Weights of a small GPT-style language model, trained from scratch on English Wikipedia.
Architecture: LayerNorm before each block, no position embeddings, biases, tied embeddings, normalized queries and keys, ALiBi.
Training: a variant of Muon for these matrices, 376M tokens.
MLP neurons of a small language model. Each row is named by its layer, matrix (down: output weights) and neuron, and shows model dimensions 32-95. Each number is 50 + 15 x the weight over its row's rms, rounded and kept within 0 to 99.
A block is one neuron, or neurons of one layer that tend to fire together. After each block is what it responds to, as a language model described it from the Wikipedia text at the highest values.

L4.down138:56 30 51 35 65 44 88 58 50 35 33 36 44 45 58 48 57 49 56 60 44 24 58 61 70 60 26 69 62 68 60 57 62 42 16 55 46 75 64 36 58 65 60 54 31 56 54 65 48 69 49 68 38 50 41 60 32 40 59 46 21 62 68 39
L4.down149:47 12 81 52 50 79 60 77 41 47 45 50 46 57 46 53 81 49 51 59 22 51 42 34 51 50 73 41 61 50 32 40 35 57 28 54 36 58 71 36 46 67 71 70 48 46 42 64 63 58 54 35 15 36 60 67 31 41 46 38 50 47 52 71
L4.down850:70 53 87 37 42 36 50 46 70 61 31 57 81 59 48 48 57 68 51 37 65 25 43 67 42 56 46 42 44 37 53 68 47 51 53 41 32 54 71 56 30 66 57 72 33 49 42 65 50 57 54 45 61 73 41 59 66 35 61 57 58 45 56 65
L4.down877:62 57 51 32 34 79 57 48 42 66 64 63 41 73 38 61 84 75 48 56 67 38 46 59 54 36 70 47 67 19 64 61 69 48 50 58 42 50 52 30 50 36 50 29 29 57 48 49 40 34 53 19 54 50 46 69 57 44 32 34 69 64 37 46
L4.down1049:62 50 57 14 78 61 55 40 38 43 43 29 37 67 77 24 49 59 48 89 57 58 42 41 40 21 57 43 54 46 36 49 48 59 43 42 52 43 37 49 64 68 62 39 53 51 71 57 35 62 42 25 63 58 41 30 53 69 51 28 50 57 25 55
L4.down1310:87 41 58 41 64 46 27 54 49 43 59 61 78 19 55 44 46 61 54 46 53 41 65 77 54 67 68 48 28 37 47 42 67 45 65 51 10 55 57 61 30 37 45 60 31 27 37 73 44 52 35 47 65 45 49 56 41 36 62 67 51 26 20 41
L4.down1804:28 47 59 84 45 59 38 60 38 42 80 61 72 75 66 47 23 53 26 51 36 31 60 53 39 50 36 51 16 44 48 76 38 33 27 49 49 48 24 45 50 60 59 49 78 67 52 35 83 45 33 71 73 36 41 24 37 64 38 34 21 46 37 36
L4.down1960:56 28 40 49 81 62 61 68 46 58 40 56 34 62 59 74 60 42 49 39 76 26 55 22 64 34 61 51 49 47 24 27 51 52 37 31 57 60 55 52 22 41 44 71 44 51 33 76 54 26 62 39 44 68 70 67 48 47 72 26 64 36 28 43
Mostly "of" after action nouns (release of, decline of, use of) and "was"/"is" after It/This; also closing == of section headers.

L5.down115:53 52 49 56 65 43 61 55 59 51 57 45 41 49 40 26 43 44 59 57 46 39 58 40 51 29 53 66 50 54 58 63 19 52 41 50 49 59 56 51 35 52 59 62 62 54 51 43 65 41 27 69 60 66 37 76 69 53 65 48 34 71 57 55
L5.down586:53 46 40 73 47 70 50 50 58 51 63 59 57 55 53 48 44 42 68 62 13 70 45 47 56 47 41 50 41 44 68 32 65 53 47 68 51 50 65 59 45 45 32 53 30 23 59 33 44 34 33 43 55 47 49 68 44 43 50 40 25 37 58 25
Prepositions, mostly "of", that link a preceding noun or participle to its complement, as in "basis of", "completion of", "affected by".

L5.down252:67 43 59 69 47 38 35 43 19 57 43 51 57 44 55 77 48 65 17 50 43 81 42 42 50 22 48 48 66 38 27 53 47 64 23 30 54 67 42 36 36 69 35 33 33 46 60 43 45 53 29 54 46 34 59 58 71 69 72 40 41 52 30 41
L5.down1007:47 43 49 46 54 55 46 36 49 43 40 60 37 60 41 76 86 51 26 52 38 63 43 44 52 50 39 70 38 45 85 38 49 40 54 54 50 39 64 30 43 62 38 45 50 52 52 55 59 63 74 36 51 44 12 63 50 53 83 60 45 48 61 49
Final word-piece closing a personal name split into several tokens, as in Floy-d, Laur-ie, Way-ne, Conn-or, mostly in credit lists, tables and biographies.

L3.down172:55 57 51 57 59 40 54 63 52 55 54 38 59 45 26 24 62 48 71 52 51 23 49 70 68 69 35 64 36 23 63 36 42 62 63 38 67 33 68 55 53 24 28 67 37 65 66 65 34 33 24 54 69 62 52 25 76 45 71 51 77 61 31 46
L3.down888:54 46 49 42 44 47 47 68 48 23 48 47 67 43 55 52 35 38 45 39 60 41 62 41 41 49 41 64 75 55 47 50 57 68 39 48 62 53 56 50 48 44 41 54 44 42 45 54 47 47 35 54 47 49 42 32 45 55 38 45 74 67 26 22
L3.down959:52 41 34 62 46 52 58 71 53 56 31 48 49 53 34 75 39 39 37 32 65 51 43 26 75 48 49 65 42 28 76 48 44 23 39 50 68 73 42 69 25 59 24 69 38 62 39 67 44 50 40 64 52 60 50 64 62 62 65 34 44 60 57 69
L3.down1232:44 36 84 68 35 18 42 64 43 48 55 55 67 39 53 47 47 71 49 62 49 75 40 68 62 61 70 55 34 36 51 41 41 20 56 46 56 79 53 59 21 54 30 74 32 46 30 59 64 48 18 59 75 67 60 59 56 50 45 51 57 70 51 54
The token "of", as the preposition (one of, four-fifths of, coverage of) and as a word start (offensives, offered, often), strongest after commas.

L3.down574:36 53 40 30 23 49 40 89 39 30 30 57 71 49 33 52 55 23 41 60 50 63 59 46 49 30 46 56 73 54 64 46 64 50 66 46 54 59 34 71 48 51 29 30 49 54 44 62 77 33 70 90 25 52 52 24 25 55 70 44 52 73 27 47
L3.down832:40 76 65 38 57 25 49 53 55 65 42 63 37 60 62 88 57 52 52 24 52 49 27 53 55 53 52 48 65 38 43 78 58 36 54 46 40 49 42 28 31 56 47 55 53 54 47 58 69 37 57 50 71 47 49 58 27 44 55 65 48 46 29 49
L3.down1173:59 64 42 69 68 34 42 61 41 18 54 48 83 52 70 50 45 27 06 50 53 37 43 55 60 39 38 50 56 37 56 34 71 53 70 62 30 64 50 44 59 72 50 64 33 62 66 51 37 56 52 38 28 73 69 81 34 66 48 58 22 44 50 68
L3.down2287:48 75 02 44 59 31 49 60 39 42 53 55 60 14 46 53 30 48 16 33 49 37 42 34 48 49 62 34 33 35 43 64 28 30 57 59 37 45 41 64 39 47 34 57 56 82 47 44 67 73 46 45 70 50 42 93 47 36 55 34 51 68 23 47
Later subword pieces inside proper names, mostly personal names in lists, tables and bios, such as Williams, López, Jørgensen, Angela.

L4.down168:63 50 51 68 59 82 63 54 42 38 33 59 53 43 68 55 61 56 54 40 58 52 75 40 59 42 71 53 46 55 35 45 62 63 41 68 00 51 44 39 49 50 62 48 54 46 60 65 66 64 70 37 42 61 59 48 62 56 71 20 57 25 25 62
L4.down829:73 43 55 40 51 68 69 40 37 42 38 26 65 64 48 53 49 43 69 52 55 49 47 39 66 63 60 47 54 32 27 31 59 52 74 64 63 74 46 23 27 40 40 48 49 57 33 49 47 58 55 58 60 66 40 68 54 62 67 55 54 71 41 58
L4.down1027:31 70 62 49 41 59 50 32 16 50 67 53 54 42 68 64 43 71 55 48 34 43 47 25 46 62 51 39 57 49 12 41 59 59 50 49 63 70 60 58 49 58 34 65 51 57 93 65 38 63 61 71 56 59 49 47 68 15 60 40 56 46 69 52
L4.down1050:36 63 53 52 46 44 46 49 78 30 41 61 63 48 50 60 37 57 67 51 62 74 65 25 46 38 28 46 58 39 58 41 72 44 48 37 45 52 45 37 60 88 19 85 49 44 62 57 60 50 53 68 48 36 30 36 40 65 50 34 63 64 34 39
L4.down1080:70 54 50 67 35 19 44 42 44 46 68 07 67 21 40 64 78 36 52 36 39 53 42 24 39 39 62 57 55 45 38 54 60 39 65 47 45 42 70 57 44 48 33 48 43 47 40 50 34 48 53 71 62 36 88 52 41 46 71 33 50 77 32 28
L4.down1184:40 44 30 35 59 61 66 36 48 58 63 46 50 41 55 65 75 55 45 35 64 49 48 48 34 31 44 51 62 14 52 58 31 83 35 51 18 68 57 21 17 65 45 26 55 50 42 47 32 37 55 62 55 95 81 57 41 70 65 46 12 71 28 33
L4.down1812:63 75 49 34 57 48 53 67 48 48 53 41 57 59 39 85 44 45 21 50 46 66 57 45 55 63 28 36 42 34 44 54 63 27 64 69 41 59 28 58 35 43 42 58 47 49 54 37 33 32 48 49 43 55 40 70 68 32 45 06 69 59 49 44
L4.down2237:48 37 60 54 43 46 59 35 59 38 49 48 53 52 54 57 67 50 00 47 55 69 56 71 38 37 63 42 80 30 53 50 40 67 63 32 48 37 49 51 33 39 57 60 55 76 58 48 53 65 39 82 71 51 58 29 48 74 69 70 57 85 32 49
The final piece of a multi-token proper name, mostly English surnames like William-s, Mill-er, Saund-ers, often before a table bar or comma.